Weights of a small GPT-style language model, trained from scratch on English Wikipedia: MLP 1152 SwiGLU.
MLP neurons of a small language model. Each row is named by its layer, matrix (gate and up: input weights; down: output weights) and neuron, and shows model dimensions 208-463. Each number is 128 + 32 x the weight over its row's rms, rounded and kept within 0 to 255. Numbers have three digits each. A neuron's up and down rows have the sign that makes its largest values positive.
Before each neuron's rows, "raises" lists the tokens whose logits its output raises most directly, leaving later layers aside.

raises: "ually", "ically", "ico", "ful", "olog"
L9.gate1058:073171098167161134111136137121155136128104118088131132113154096113104099132091175121156154145135157151087186116153062132149151125123118152121155180099086131132082147105165118109067086125170132084148138115168171139090141104095132115127126169141178168064102097122106093067097181134114140185165164162179172141126101114125130128148149232140132159140153169114153095114111176126157105168166122133176119104111179087051091131092123177143123169199094141069134169115134120078177127146147139084107145096135186174101147166156069136156158173125149111105076158093146105067165137105132131149152149161118103134071149119150118067161095145206175129148145164118159147074156080181122085124132088135116071118135102149149141155115102130105165129132126117128163096106189133143146144189136113
L9.up1058:137150136116135176054153096141089136137140144089119107125148146113133156195162115200124149143132129171196132135148108085143084121156111131139156144102113140150077101129157179149094111059090130099055142155090095157081074106131119087140095140068090108100097118163163098138144188130128172145113159082143090208191148110122187102142179135124121074108146124124106108191118138130072152123053100095128120118135112124122136082103150131185149115183137166185170158099128140110101079122082164147103115111128181074133170118131120146157099107219174132123137131137119110069157145119171124126134136101135169085096172218146148131140159150127149117136132056137116169111139115161096106144163163134165121144166115140137114106107086148119153121081121140142102132136113111134127114152129089
L9.down1058:167116183116141103049109124099153126105134112104195129182120111140178138140146118161141150137098125148109194097126095080149123093121105115169126220100112162144154138125115149100137104103076175058154077126118120111136089104138166131101116232136156143168097158112087100125083153076190188143130137111107091131094165180086118178097165173126155112189161121112119095145103129147167161172112135131138107138123108127155120109083186090142116142084130102149097133081141155085098161163095132093077101094127121089147101146093113081189119180135079119100104177074091102154142248117086166108172177160139168151082153123111131118121173109121189125105108119161125101109129070122153071158120117111079174101093157139137197129101118132112104139141134100117135138193097106100157126152129093

raises: "\n", "?", " Ref", "”", "ography"
L4.gate787:100157111094127179145161123090161084097183116139149145144105095091113140100106117101105136122164069093153154136118105133123118133168115140121140127084139168090126138133131117136119148160180102070153087085103161114136116051162059154160118164133205164128174132111106124168095178137145118087122073150133134111143255184111188157109108185175129142167100153098124095106143125095138132112165160119113152093146096109126093128133103134156111118086155138141156127129149118210116121156115162124109099112165089085070005124125141128102199137172170191169158143130129118073091108123144144076124144072142126134111119098101104118078186113204151137156088118170070154154096123185109061150118104134132064133059159087154053206153055158134168155103104110105076114083124096075150119038149124
L4.up787:074077129112155159115154144143186176052144098160104086139190151101082116140146089140124096109170135100156101134101177130113105095137111069093118138090085106149134117133125108139145077120086166149092125154152103108146139083206152108124101112185165164157130114101082142187122159070092065080103111137142086149140118148098141097077101108172153143086156137145120143102088143154137105130147205141127179111121098100169082119147104125130121109168169118148182163197147159112130160151086146059095089185200149157072138162153116098118161132129125140147138096186178108112142140183129112153138192136132158144112088091126134121106172159128158131114105145137098182227143143142118087150085141084128146097107122136153082091147174087154086142112117091054137129180118100190118179111237149
L4.down787:154105133083167158195156162126100128079130104138120122078126144154120057156109179105121093192093153100108126110149047150128151151114130157135103116112121160073104106129103165117167132136178117166140133147079124063132105097114117184137146125128188104117120149151155094153121139095136125090187105177089202099042215152088199141105185204089166112124140178103164101126140139115119118129104150144128083129183118101100128071110111087195121157091105113121096129144192063182141114116114138184092143148123135073110137179125058061150180127124112129119118123142145068109100110107130119141148129136100089097071149168169146151119080138166149122133123121128066135110109136116089157119113114129103126125113103153126143134089123127150126117114114071090167207155111149149118144106139124

raises: ".", " when", ".\"", " by", " despite"
L9.gate710:126135050128120129100077129124193148110145119163142113113184149131095063102147142138151089169176139119189132109116157135097135147163078112135147130157116160100148156062156143133092167090101150145128134179054167169138131086101171113089148109161101171201108165063136123157111147148152197102093147135151126185114133117170132101183161200137089152058053145138115196117104102152088136112093093151115161104102154110119132139141127120126105168100109134112104152178063186146150093108178131096112152144091158115088139182137090140196135192086123157181106076131099137179150120124172149161113136139181119090111136090098188138175160156200140116124120121126117115137150111164118170148157116203082193171167167153163118158072151148119166119125071112135139123149113119117102141180072141
L9.up710:149139082112147142148132150147128140175099132118146109152095133104049065089140154150215154150157088164135103158117129138082118188089102154118160156146181081121116157054152143158107098147157152164180136125062142191110095127157121139073140195081122155110160145086160085100117140192211123174126088127108150123137073106128113105179108170126116131119103105139115142120102125169130064092198143158098168151106124142102117121073149159107098154093139172125104202078082098128119090070139144085096144145173150112112120110187106162110130161138150111202081112120103096158152121100132112152071106147149143042163114116130131137108132132167099111174141074150147126166136095162165141140096145117092141147194116150156166145117180155109135094103153087113149124156172105095136133145112131
L9.down710:182013075132116140096161193138148152088162087116170150153119074109151143083116157075118125177105140138149158048135125140186178082182118171121136178102146136069112136182125114149131125092126160106179134163044159104129119187134121147170147125104068135171147111124074145099149112098151119152081182115096098140125151138135124068149090169069087151145101083153143131118089122129173152162075123105128155074147159143143129121137138177118092210104135146165054166123076121101108156181127135147112132121114143151109113080138135123128120147081140212144099130147075108086117137118134126145161092131165115117145093076174167156152126161074128117148156153077086162143060145118128174129163114128074136206110120113125108071143099128116082077154126115065105124128142158139088130082137129

raises: "ure", "ue", "e", "ued", "ache"
L7.gate88:051143139188123169170147109132129081158198189126151123160111116117141148134099190117165145117125150125133159172211121104143106059121179083139069049139148115124117137101167087159068106118119076135141108157078104116136122108100097114135139139153132120165123173119119125108144096191094097159149106170138097158121137121132128116174111124045124132115067161082118071142073097187118173115121123073117140116165143092139160109136167149128132097153087096165169174118110132112172099113158115172133101177120140105142172068150139107150208159138106072134149119107141169096142125083116128126187134059131135168084164117168188125107104122134138146149094196124105176142140115164133109059185138124081065136093093132145168066152063130048136093146114136063118181154137142098152113119118128
L7.up88:119159133141077079171178135155097209221132123056133150093135129093134127151118185177191139180149095149121114128148154097173095143135160149122106161125073088128116139152136146128122181152113099117086174107126124110090076125155116171147110139102182123090126143120147099077123140147105103112116127113140073117097127086187142111093139154152070144131117173130082085166084151128118098115094153118116118107143119131150124074144094192208147139125110120124106146150095142098173100116117124129095117097100124121163188094150110091100133168136143114176135167110145115156091129124138110112118095157142123090126151173135128156117166056185164149125107155129110080143068147132109113109182099103077109082087112141162090136164116166122147106129121088171152138144065202113087154136185146
L7.down88:166196046086121069118145197152122148088130117136137165146145145112158131170151146166103109151158094146118098098105109122157165138114102176096197131137118103116096116128149128146103121115170169149128158117107112109143112126186099144141163174122098117111129145103167088133161127169180113148092118140064124148132053170086161129108132195145102078130101184140134081151050082106096136099148109152152128122122084110061095127100113148078125159156139167120185072123115127108117158156177160167140060152127120066240109100192159117180082092164167114123129114142111092090119113165179093099121130190093107163131171132123168144117138099163121153111049111111135142122103103076130159157132118153101098138124083102091129120149161089118075107136184158154114147224079160158152184192075055

raises: "men", "man", "ly", "sp", "me"
L9.gate43:143127147159108132077176095132045093132160105173107145150102101183112144084136133119173104184138155135138110122118187116173113119147096099127170102166077144081148078119114139166124084134130174151131133084132147144132155102140122103156157105115135161130119136126209057176108142168166160169099131108143107139118049145151171133142143082116174080048153099130138138146056066066093097109111107083143138084113129137167132103092095154144152101124172143170088185115129120130125145182122142212094128054140141168148083184167130063126151116206093167117144138096160108091108149079134152154115115126158143167085086094117139136119149136134159148117120146130123164184134076146153104096139129139156117129029160082100214106098105044144177115117082081154110098151112152087176105118163149
L9.up43:126092116105139165179128167149094084131114153168114223127153107193110148097117088121161058120087093171129147117123123115118125143150129107077107157081092143166205115198140135088148088137106118156167117137114175175115109166116134091127121094087113120167124155116086098168139102158104160110141110151128104172053157165129109144184124130121157189094128131141103124092146152127101139171125114107128099194116113180117098189077104167101168070129203118125140133167128072145133151125179088136139125117097136134128090117167210053127065115137123135180112141113112118105106139139138145128108162107191110091108091107124137121158117167049130097148076148127170115134078159112136178106109162092118082114120129085085142157158136161142161113148157126135130101137088165162154146148126125
L9.down43:107044097129131103078138166095060122076200134146132151149172100135141118106133116100135154114116092115127129075065059106127156113136088121196119177154047169108176132128151156138149161157122111147130095154155171124155119103175093135132136134124164146124182109094126118119109136096112157176166111136107115171120138115193087129097141133127116198124155180077116094114139141113113114154174130235103118099108140119191122112178144109163200120119165092098120170156107107097109119158182121155158131162080138170131168160132115106214082147157118154148109103144097154129106107086113120158122196145127137091109143134166090127148176172092107143131113127124179113103112058120113115146126143110149075118089126131090082127100101153125163116193104168140197166135085098172174148098104139

raises: " be", " lead", " win", " join", " make"
L9.gate391:100165092171075077144168163145140113082156139115153078112126040123186159096109068073104175104148135148151156121078112072109147127145126159096141114122128125122156119099092113098088117124139124099111107112149088177199096128159148169105154152163122116124152128170105111088092099135142103163088146154118087128076144141143110145110095090140135185174143126094077159175122130087101128126123095174098130135119117137081066171077116122093124142136075114122128163145110142142098124172166157165133143080160144135176130160117152146126193135115112143147158139170109143127145130115118095055192098132151136141143159184089082125101105065121126132027156192134078133093138158090113165122062140099186111198135160170126165169136116099158153140166117123140173060092141148138197153097081122
L9.up391:127201106114065081169161161167154106047091108128148104077126171118133107157109095141124186096115170108091104127132097120127163102050088114138124109099095173130119122107141136112125159100145159146167094128085126165156080141132144105147126151153141102123106130105132130103125091165134122179122114141122101189050122127079133122082064056109141173138122162066130139158137126139154134116089124184098116108125155134089085152091210123129126169082084067116107158123105089134112162176102157127109138063117083123188152137081148177119142131109059154084132109131131097108160096158133109147127112128128122128100133174164086103076133101111082138128135145091097120161148172093069077116114120096184148163078195155136182120139134103135141120130152176146143077154148149103088136113156128
L9.down391:178000096102106134121061155146122142180131146129147174098156105094180172120126147170109141124151210140162123122096112160159134180157125124141184188108158140145095128146076120112106167070133110109086123130111129138149122098183120121076127131145149098135103095084103105118113165173129110143157124152116102126102144129128086142111130116129080158116122146125156141164126160081083159113156079084011114132092122125151152105145123106097140121125096135054161157155100130110116143144079173134148214101160173100119163063153128179078083087179139104116098109169057118110110146082117120099111090144153088094177185179169175151122121100145118173147172165120103134134158184162154159133129160064139108130121179129102100163095138206120134128113107121132151153151124153146171146163122103

raises: "old", "to", "sen", "le", "les"
L9.gate914:159133126141152046154155126162141174189180172098129187115121111102159198212094120162121166127113118129163163097151100125085110093127111094176087100129135107168066122189103060105084092127123184118117194111128188128151073045156106128131165135114122153141126123125122065134173169129129124124132129067107091149080136087157109186151074114148133107122187144153108140129153198105176174117116155131088103074173120091126080110161087139095098108149100149075108146194114111135092136112097100095124119068122128104101141109084114136105147147146120100134116158186147132136123090145093154126127070181116069071139119164115146078044172103095128125166121141108093122164113143116127153162111179160124100155180136181179165140184100116150113178080068152127170137090132103118084090113145180
L9.up914:159100105178156106095119164150143158062121160139084145102154086132181119154070142092120107142116156190141142080156101104090133074097129094146119159113087141100106201111101095156192142144135077096129101130155146130140078151179096179177103114162190149113131111161166165101118158119146091017099145151129133118177084136138166097099027154124149133129115143150141194107131108047201132178090136124065092172107149094167108118107136132149137117146126204161104139106101085141155099103093148129111124075127132181230142115190142081110109109135208112134179156148181129121178148162106141127110102146127148136171081157147146109140167142118099141147136109106135125144097082141117131148101133123131108158142163158164183095142140181131134167116116180101146194171170147136138085085130148
L9.down914:096138135132110053146125100139102179055187154101115142111140112080117099180105122092161110100126127133139100100101143132136151117173133181113098141192165131149129098107199123150083154127120128118194116114122175130144108083185145122154125110146116114197154184131165232131103124199194168134139121073153135076143163146191126104176117153110157105095124165133149052139134144113121114151115146127096119145120140106140123139118127085096156084144143139147101183119134123148108130177118093103134068163068112144124111084072116129130161140151160107125128140089141112120150131085208124062173127069101147063084142116100144106061165107187125135126127111133165094115161132116154101138117130135161086136154028173148160130156139083099156097137114173110106191103147115154118151119115178

raises: "air", "ues", "s", "ically", "ia"
L4.gate1037:115135088079091151125138108096071116090103152141161153162167105156147163142106113118141135171170107138232166143112129115134147097118115109123083122128061148091132117083147167176160091133109169137123150158071159145158116115087148134094100096119135152098169142128108057150138076112137107110119040143167178162123163137152131098108078177191100179144140091147098108094069124116166118177079159170131131163126115085058149093108145177221157129116100129136194116058146139106156120108122179090115145125167049158175112115119091136171175137161102144122163092096151157121129144096139114123108104112056099094111136125129129106132123139082124128128111108168121191136175076129172107141209129114103106123066086143090120098125105146159129168170052127122230128140114146090106131148111138
L4.up1037:099207128109118118113174140137115101146114130123129126098159151172101108163088123137178120129095106148095147119180103124137150120123175151142127109152105077191143152120117123090151181163089150068117125117147155144123180139116093153149125146148143170070161084148126120131119157098131127190112095132139147137131162170170150055168067080151152078159176082147114109160168155147173141127094132145120143139181204176084100112130119096193175137172173183173135130106161125192107135125163147146093171100156112123150115158096141127167188121138076121096156152112117153093112104113134164109163151181132124153105124148118148108110120081101110056186123120180115156050164101125141087128134091176093147108124127148143164130117156079140161073129111104106109111176094129084143105117106188
L4.down1037:116128115143118127116171115140163145052131134116111130176124150161133130139138100102150148076102123140087153119140098156145111067176104097151133135145165065180154106078097122134104122140164079092115077107113095116149101137072118057196105153174140105100139126161166141145162127128111109146167098169149129131142120168192134103102097124135132102191164087132145131153032174212161132151122108197088106113145131132134136145091158140146177150181130137053192141105219124071076091080107153181033144098112132101114153117153136117133139143166094076093163156163129142095118128101102135120157145137091118092097120133122073113118151146126130109187107120174133113130153115158138106126103103205139069202107131169158126080134129086122242120170122142108120164170089092123154118134131117